config = dict(
    n_layer=12,
    d_model=384,
    n_head=12,
    n_kv_head=12,
    head_dim=32,
    d_mlp=1536,
    vocab_size=3761,
    activation='squared_relu',
    norm='rmsnorm',
    norm_place='pre',
    norm_eps=1e-05,
    positions='rope',
    rope_base=10000.0,
    rope_fraction=0.5,
    qk_norm=True,
    attn_scale=0.235,
    bias='none',
    tie_embeddings=False,
    parallel_block=False,
    extras=['capped logits'],
    init='uniform',
    init_std_qkv=0.0294,
    init_std_o=0.006,
    init_std_up=0.0294,
    init_std_down=0.003,
    optimizer='muon_variant',
    lr=0.0149,
    lr_mult_down=2.0,
    beta1=0.95,
    lr_head=0.0132,
    warmup_steps=46,
    schedule='wsd',
    decay_fraction=0.714,
    decay_shape='linear',
    final_lr_fraction=0.0,
    batch_tokens=65536,
    seq_len=512,
    doc_mask=True,
    train_tokens=370300000,
    steps=5651,
    dataset='wikipedia_en',
)
MLP neurons of a small language model. Each row is named by its layer, matrix (up: input weights) and neuron, and shows model dimensions 208-335. Each number is 128 + 24 x the weight over its row's rms, rounded and kept within 0 to 255. Numbers have three digits each.
Before each neuron's rows, "fires in" lists the words (lower case) most often at its 100 highest values on Wikipedia text that the model never trained on. A number after a token or word is its count.

fires in: "in" 56, "of" 22, "across" 5, "from" 4
L7.up215:144130111117112108128099155101158102190098115149130182113139114145142149146112129080128121162129154132139148179116110107173156108135166137125133126106135061108085135110115118139156065118171136160104158117077097120153132119101124088096112060156101134153158142134081109123083104107087103152124130136142117119125094161108124111125124067161135140148096120108128133117117161165160114092117

fires in: "for" 36, "over" 15, "after" 9
L7.up225:120134098104121133077123141114143151136107128164084157141142145127130160129141118133105115141129144143136138108099130146163135120117093117106091123102126110111108151160119123139164120146141155111081162133140151125110139157067138148137153137146136103158153121145119096134089145120108117166114146119096140105146126134142130144128075127160128070097073106159132120131051086163141098078156

fires in: "by" 53, "composed" 7, "up" 5
L3.up573:152081128157089152150105139117098129147108111062097100176099139166146135133182130121156130121134139141133060117141124142104126129133166137153119080133118133072072107159141155125110118143147114123170143096132155115120076186114121131104092109146101131120138123111119140116099147133127132105151139141130120126080177119161138130135094157144126069141116094143095135125129147107132158141132

fires in: "to" 59, "for" 23, "hold" 5
L7.up13:124118119138120135118149132109144118129139094126128116122134123101077107095124116152152137130120171105112183139139123102116143162119114118133120170157091125113115099149125116115145099140119140099142115162158134114132150143080126162130124136151126124114125065096112113148163146130129163135138169133126103146072089149110106161133117162131150131105117140121172155123118105146123110167136

fires in: "other" 18, "many" 16, "most" 14, "all" 13, "some" 8, "various" 7
L3.up967:152141129128168131154170074152136100172115123087081145084150130119142132087120164123128179135142121113143167143157127145123108149159144148146135130158115108138090167149111087127160136150112154173103124103109082137144113155109127147127149132165134111143134121130091112105149112101161121084117150087112086105134140121111188122139116123143105142141134103134129146124127163104123182145108

fires in: "the" 82
L9.up762:134115122108146148115146063147154141152093177160126110128147159134170117116081141163161146103137151106110121133123164136154109157102100142097112081125156117133146119133078109110130127149139146159151123137107118170169103120144100088117149146154138135135129158114156118139097137099104134115158130129133122128153119119131142114145129127167117134112124145117131106174154120141151084156188

fires in: "however" 30, "though" 10, "but" 6, "on" 4, "thought" 4
L7.up678:114140090103181114131147169104120139162166183147152154107129119122138149107110121160117131132131133166115118182175151101136082108144143131123138151115114121164129147154109136121147145116135089111145156152057135109101144093079158093127144160120141149125138119134137095109082128152088089155155135116172143135089083135167151138138156109105129135174119135144176132171136123144126154130117

fires in: "the" 29, "a" 17, "other" 9
L9.up1422:161107126126112128133137117123116096107119086162137134134110141122143167110137137112089161139117115152094135173139165127111115190108097125107153167128146091125081137137137119113148157158132124125112096140145147178158099159145166130102146130143146092166122102114130119127129129137140084135138089134125133145128083099100180112117160146096142118133071138094142095154139168123099120146111

fires in: "to" 46, "by" 8, "bolsheviks" 5, "nazi" 4
L9.up923:127112080098121123130153137115146114111120104152101078101155133145119121146116141145125116158140149154136080174127101118131116133149157117140131151100144103087186159145154144063112113084105093160099104124076133107086133124127147132132095073128151120120132093089143160133088115161122142140094170102124128134154130161127101127114120104117118084124092174094154105127138109135148118092146

fires in: "since" 25, "before" 22, "after" 12, "until" 11, "to" 8, "from" 4
L7.up266:108108117145109110103151118123119092123117151118144120134090144106114127148149159082127147128124087115125142130160140079189104140158127129117145156063094140118168142114127154107130110134123143133140145141165131120119138156139113125099177126101086129149138122102143106093096124124112123070101116132120174138104115158139144132122122162161131153150121131157115155120127133134123091135138

fires in: "and" 74, "of" 4
L9.up1089:110158095149114137116116130097102109133134138169154116109129128116095159151153120085110171141171112126116165145119140106104127088131108116119164146106135097122162119139147100113134111111116128119087166112135125138137086125147100153120182128141156132108157116151125110131121135101111094166118115184152143117149109111130104139125115088167161125145097167068139135141124155182112132148168

fires in: "the" 42, "pair" 6, "debut" 6, "first" 5
L9.up180:174092098141089118137139129118107138101112096144101110165073099140113143132095128134106097108180094101133133136123092141083141136095107172121124150092159103104121138139128141123129109103138088104130088112109152172140123152136128148152117139119126176142100158112170127138123125092147151105093146157112137135137129161112155129149147134185142177121066107139102138142163124132108140170146

fires in: "his" 19, "s" 12, "early" 9, "its" 7, "her" 6, "of" 6
L7.up1301:112141103145114099119145119124130131139104143124120109115141165117155107112113114106101146158117107129126147192147117122137131124122099121082139093098125119125096152147155112142119133129140179123146196136118166115146155116152114130117177117160087165126151080130143136142107131127112115125107122103119127143116134122121140111159082080089097133089151159106083134128107131113110155132115

fires in: "the" 56, "s" 15
L9.up16:144158131117092100139130135102111130125133090149185131103104154112127151167098113101120144140094083060137105165133144088139134085102152112092114102102117086114100113135134121136184111098115125128098107158149115142135142081147119104128157099155126093158106131154134126141124155164125093080164172105146098122094117121106077091142098157120169166128121139117068091129145151105114154122123

fires in: "as" 53, "is" 22, "the" 7, "became" 5
L9.up487:117101139122136134113155136131134109129120119167162108154078169117114094161108104134103186151122144155119160092142130106118127128155137190102101101142170143139157089138123122129139112153158092104161173120099075100121183146103119119108126121101129097126144149150127134115158117137133156101137162107150108123159092126191144098136133102129099156133106127122161149153136107117164163133194

fires in: "was" 40, "is" 15, "were" 5
L9.up1261:137143093140136154147122141179120140098140113130104097193130097130165130110101115136121140103130126109109154132138116116134085160117115158096130168097167196105131131121160101151159117135154162122155142126093124110145149135151161102118138101128139113137128124170130099108096106156085098120141132105112123106144143133104084143138139118150136134136126150123158076121137125132127107108127

fires in: "2007" 20, "2017" 18, "1987" 12, "1977" 10, "1997" 9, "1937" 6
L2.up204:144122146061096124074107120093109127140134153133146144165129130146130153137141130085120138130103086124158158092103148162090120122122136115146146120138143141138106124137170117114082149147113128103139142102094111113140124188134097111109135124124117083101162159119144132150077121128128164152136181164137110110117153156119123095151147122154100130096130131152145081121146097123139136099158

fires in: "was" 28, "were" 13, "are" 7, "had" 7, "same" 6, "would" 5
L7.up591:165161157109135119110115113131118101113169138114110128165160113107153081136104114087158126106124128156140115119115101165157144122117116146117060100104151125158140169184157136150129163107111084134143129149121074123132155123144122104097122107136081119155111099159125168084116153121128143132153124113114103078157153122112080159132151162122141144162127129133102107135124100111086133136148

fires in: "and" 25, "player" 16, "but" 6, "origin" 4
L3.up1220:143154143132094177154138062141128138140111147148140135101130132153125158090133093118128157117142136098119082086117127110117129163093107130135134108071122160117148111145111123127134148109134103165120128105152167106167157124085140109126114110104131127130117125128132127122156106148135107177122156111158111134128112127087155097126140135163108094171064165072101102102155143123096118172078

fires in: "the" 92
L7.up615:135154132122145129133182128104120138115138098161159170149102130098153132115089088124106121123127097147155106150128145136098081143120122148136146130119122165102106152172137138153141120072110192156130142116120203191137086161125110078091145088094089170148154147088174116110102142124151140107136147143157129132127122112112141075142178130130124135119135144127139121120139166130164105146120

fires in: "time" 32, "number" 12, "end" 9, "times" 5
L3.up863:136108169153124102090124132120178116163115102094105127132101107117164154042122155131141110133130119152163121079153181110123106163139086105184107143130097112148108101109183141134106121120144145147160151154149146106135103150141168119085085135093116136117137161120112141129140121133102125124151140149162135157092134146126151131138119145103123183112172149132109127187113117163102117172136

fires in: "with" 22, "his" 16, "years" 11, "from" 9, "to" 7, "alongside" 6
L2.up684:130120159138160099175122073126114129068092129112128123111165156131111107099164146176137149089141113113115125145111130112126172138088149135145144134173184163112111128145088113114115148103119160164144121104111147095121121134147147097125141117110120109119080102133137147104128118164095092147129124097135117159132102152105163125121104141153090113131087143116158089153133175098122107118144

fires in: "from" 100
L2.up1388:137122137136136141162101093129122107146110137118137153092120134181128112098084116139117158121063183061134105195179156120140110141126099102149117126106123118121114147133167101142123115112122141113121163157117096102118126080103144115114142133138125120118133152134131125123116108136134138079120177122143120202136094137117116084126127131097116138125147141166154087152153124115108141103127

fires in: "most" 22, "only" 12, "station" 9, "among" 6, "long" 5
L3.up234:108152121078115122122136072182144187085153139124154127102089172110148149088145148124124122150176077124165125112105141140122132120113121177164156116121163134125092166131141135105111162101101095158145141110125092150155136168119157123167116133155148113115118129102123114125145119113097144142087144070111162099149088115104129120122105100116113121119104098134165150093142175141130148143138

fires in: "such" 29, "known" 18, "described" 5
L9.up1340:171125107117130108142120149106132179156135137102169155106110103153136107115141119149108114118084144132116079121121139141118100168092100120125093113139162094108139141123190118140153110086127128132130169120112137080149108115140134161095125091133178135110115139124130088148101140138138107119119163136111084163135111146070087167137119132085096113154124111146145155117161144111141140135081

fires in: "with" 94
L7.up1345:151153105120137110132129126130120090057142137176133167133180100112118163133124138108157155127145115113115079083109139121150122164159107148162142125134098124114145135192079160158127075072169146129135136124154135090131133178150192140132181102144083143128113112140060122101143145141098172137090117112149094152151135113116120095155151159146151142164154148097162115124123147119119131160148

fires in: "on" 39, "use" 12, "using" 10, "download" 9
L2.up70:095139121124126150167125132119099124068140114135109139154103099127087107131140156112150121131156144158102118144112127122122121151132142129125122141146141103145077132126150099127090181173143168183098086110114156186148169106114080112127152119174122133125112190090123130122129117130110088119123116119133116115125146151131172140140150151123092114114149199116111152130139090155122149119113

fires in: "of" 27, "3" 9, "6" 7, "composed" 6, "2" 5, "total" 5
L3.up1004:165118144116129141164112139153131132152126108112162117137130141162140125124147113142133140150107091133135140151134125187092131166104122126136119099152117127121146141116149117151156124111140095147130153120132085164140088108159100162121145175151149121153114147091127138129138119116177133145158159085114090150140154099140059114139083162146161102130119117188114101132122107172125174131140

fires in: "as" 14, "time" 11, "of" 10, "to" 9, "is" 8, "currently" 6
L7.up1285:105113105143112140099135134146108121079130128138137119144136082128149095090102120150127130137111166092162106141110122119092138145142110139117139148115139145152135129122065159149158178087160121142122148098091091138125118121104181112155133121130110132125122152131123107134104098124109099112096138099105101150137097154136166098141134107092103180096155087115116109146105114100129105125100

fires in: "the" 21, "some" 12, "such" 10, "later" 8, "same" 8, "other" 7
L7.up9:150089109146121156127154130110081141153116113148181130124136143140123100106165106124106225135128088156113177138123127112122052182137098150132147135113150116095102137132104132175167130124133160166115101116085141163151119118119150133150147126122094182184120146126154126103123142108110147131112148104159095113127129132123117127117106106168115161097109144140121090109122135127129088139144

fires in: "by" 49, "under" 13, "for" 4
L7.up176:094117131112094126123179113173143114131117102177126155138136123168155104152122124118137134131121162148149135126134127082089140166111142157130115120087129122143169148167149110130140145130177149154130173133103151132141138103118109152115108147131132100184125108134175158111089123114117158154133139143129133119091136115164099111157163162121107089175066153137150106136102115102106145098148

fires in: "by" 96
L3.up417:107133125096119123162111144101121108105131142126093145126140126124138093145125137092146166144121090139099112165086114108143121121114097142162126176150149093120116127155137123083113128146101121094144118153138160147161121167122094165102111139133133121145149237112154126184162177164111132122132108127107146114103162150147128096147143142135116129117138128164144134159107171193179124138145

fires in: "his" 35, "their" 10, "its" 5, "her" 5
L9.up490:123159119135096133152125077104161079140131175122115138095154127101167143110057121141139090134121144157110129138128131139146106133143100099106121111137127105100163116160136134155099118102135143127167159148120129120138128153131136105130122122124154103114104136162136121092108159132132107128131127122177104137107147077108136166178098130120142089110128115134146128149137096155066144143158

fires in: "0" 60
L7.up1405:152127138115137128108151113103095073111127136128064148136121158107142110195178128128083152141119125112116131098157180108130148140149114134096147117098128098127141156165116167142141152110106115135113107120071102133137126133153141116114108150150132139124148143158116105155123109061127171098126164154078131098133070157112130128171104144120150112094107126139137147166099145154160106104117

fires in: "most" 12, "some" 12, "only" 10, "all" 10, "each" 6, "many" 6
L7.up1419:111114146145141136126120072171117143122161097110122133118116115157129173114114135134137133151107095132101138129157138132143089117148106145138131126166102065158138119130109106134143129039164103165112150140113132121093140133091134109134104087131135140126107160124131103094120142124169123138167144151179114097131122098117158098138159140102088108154142137170115152081151135136184166160105

fires in: "was" 41, "had" 12, "jonathan" 5, "been" 5, "elizabeth" 4
L7.up895:129114136166143150094112119132165139172161121134095101145141133133099112152138136201144133145153163129097149092145129115142122145135119140063130161116135150097106146141152078110114160108159172142148154145106124150123114141132083122148111103136105146105128081148158178101153154134109129108080125107154107157116111111129124115170117120167104109114137177097123113165131085138164154137145

fires in: "from" 49, "failed" 6
L3.up354:101129116101147133174140118119163116119123132138102135156098132099106101123151116140109108141124136102105108107128109149117146115077076186154113173101117101119125107109150136123111119112080137148166085093132142178164127166140145125145118149167105143159102129131164162133157173130104153144099134076124113131135144162129145114113089116162132122149112168157142154127113101130141112148093

fires in: "is" 35, "are" 19, "be" 9, "a" 5
L9.up118:164132125138147127108097104143125091118128172116158100172112067102125144131129120119120086133134134131111127100121089126110097120155165094161127102133127127107095126109150078139123149104152107079141152107156085110147140113166137114147105116093096102114140154124121114154153129175107148139120165110107123153122122132096125157138150149138101135083124134137087130108105122152143162124109

fires in: "most" 15, "first" 14, "only" 10, "highest" 6, "second" 6, "best" 5
L3.up833:111150094094106117141147106118140156109127124129122164153094165138173145112102128164133137129112123149143133107113147144106109170114124181095148153146144161105170120128100120139105110118187119135110100165117116106137103193124174116132117086088124149087120159169126123145169153160121063107152145097156122133129167117116106132136140116123140129138114121084119130110148110156130100094170

fires in: "it" 18, "over" 11, "down" 9, "up" 7, "out" 7, "station" 6
L3.up411:129136134123128144109131112128106107154125138103108161113122134131122115135129123133153172130111130132158130168134150159106128153073129116101165132086143131113105126180104109124156077115142125148109105115127102127111098086094131094139169092075087153135096119112125139167127138131147108144108167122108130098172148084172144121135155166112145097187143091166117126121139101113135130168138

fires in: "also" 23, "not" 19, "never" 9, "still" 5, "by" 5
L7.up561:070162100109136103135127123074150157126090094171146095119130113173149092119121109095136149113137119128139160164140172074154093111135132185136139112115141073106146145149150104160085165147138085089150153150120115177137099126083103118116130169117116091110164141130146136114142149162103098162150117121094125121131141162104124163174156123142089119097150131151151082102120060131124106125122

fires in: "took" 28, "take" 13, "in" 10, "for" 10, "takes" 9
L7.up204:126169109159122102107117130148125128164121129140132151141129113143120119129131114132071115100119123140083150137148110127110124157115129130130086103145103088105141108134152101137114079105133137143080144112112086129138150138087158156139163117112119189129130140121099088118102137156127093128117142160140111125148096143096144129152168173123140148079139130128133148147092114146139110143180

fires in: "over" 28, "of" 12, "under" 5, "above" 4, "overall" 4, "now" 4
L7.up819:122109143107132118130128133208092120102111140160126132102127086124114150088132118128174114177132129155119149102136134127140113162136163141147135124103131134138137175165130110132169153135154123107160134105144127122122111126077114116112119170099170103186092100162117169156138146147134119106121129119151170155118120147084121112137160143159108108134149119126098114100092122135107141116112

fires in: "his" 21, "her" 12, "its" 10, "their" 6, "0" 5, "residents" 5
L3.up450:133105094119154124126095134119133114129067134133125182106095168080111071188121109140103140138136097108131145165108102176118152168099122100129111113114128147126087126136162111119134128117145133077121103145094163109138145131111143121135100141135138142124163156099127159113131135140161129139116127115120157096088074077129117134112095151125112091197127118120157142124119155143127129141138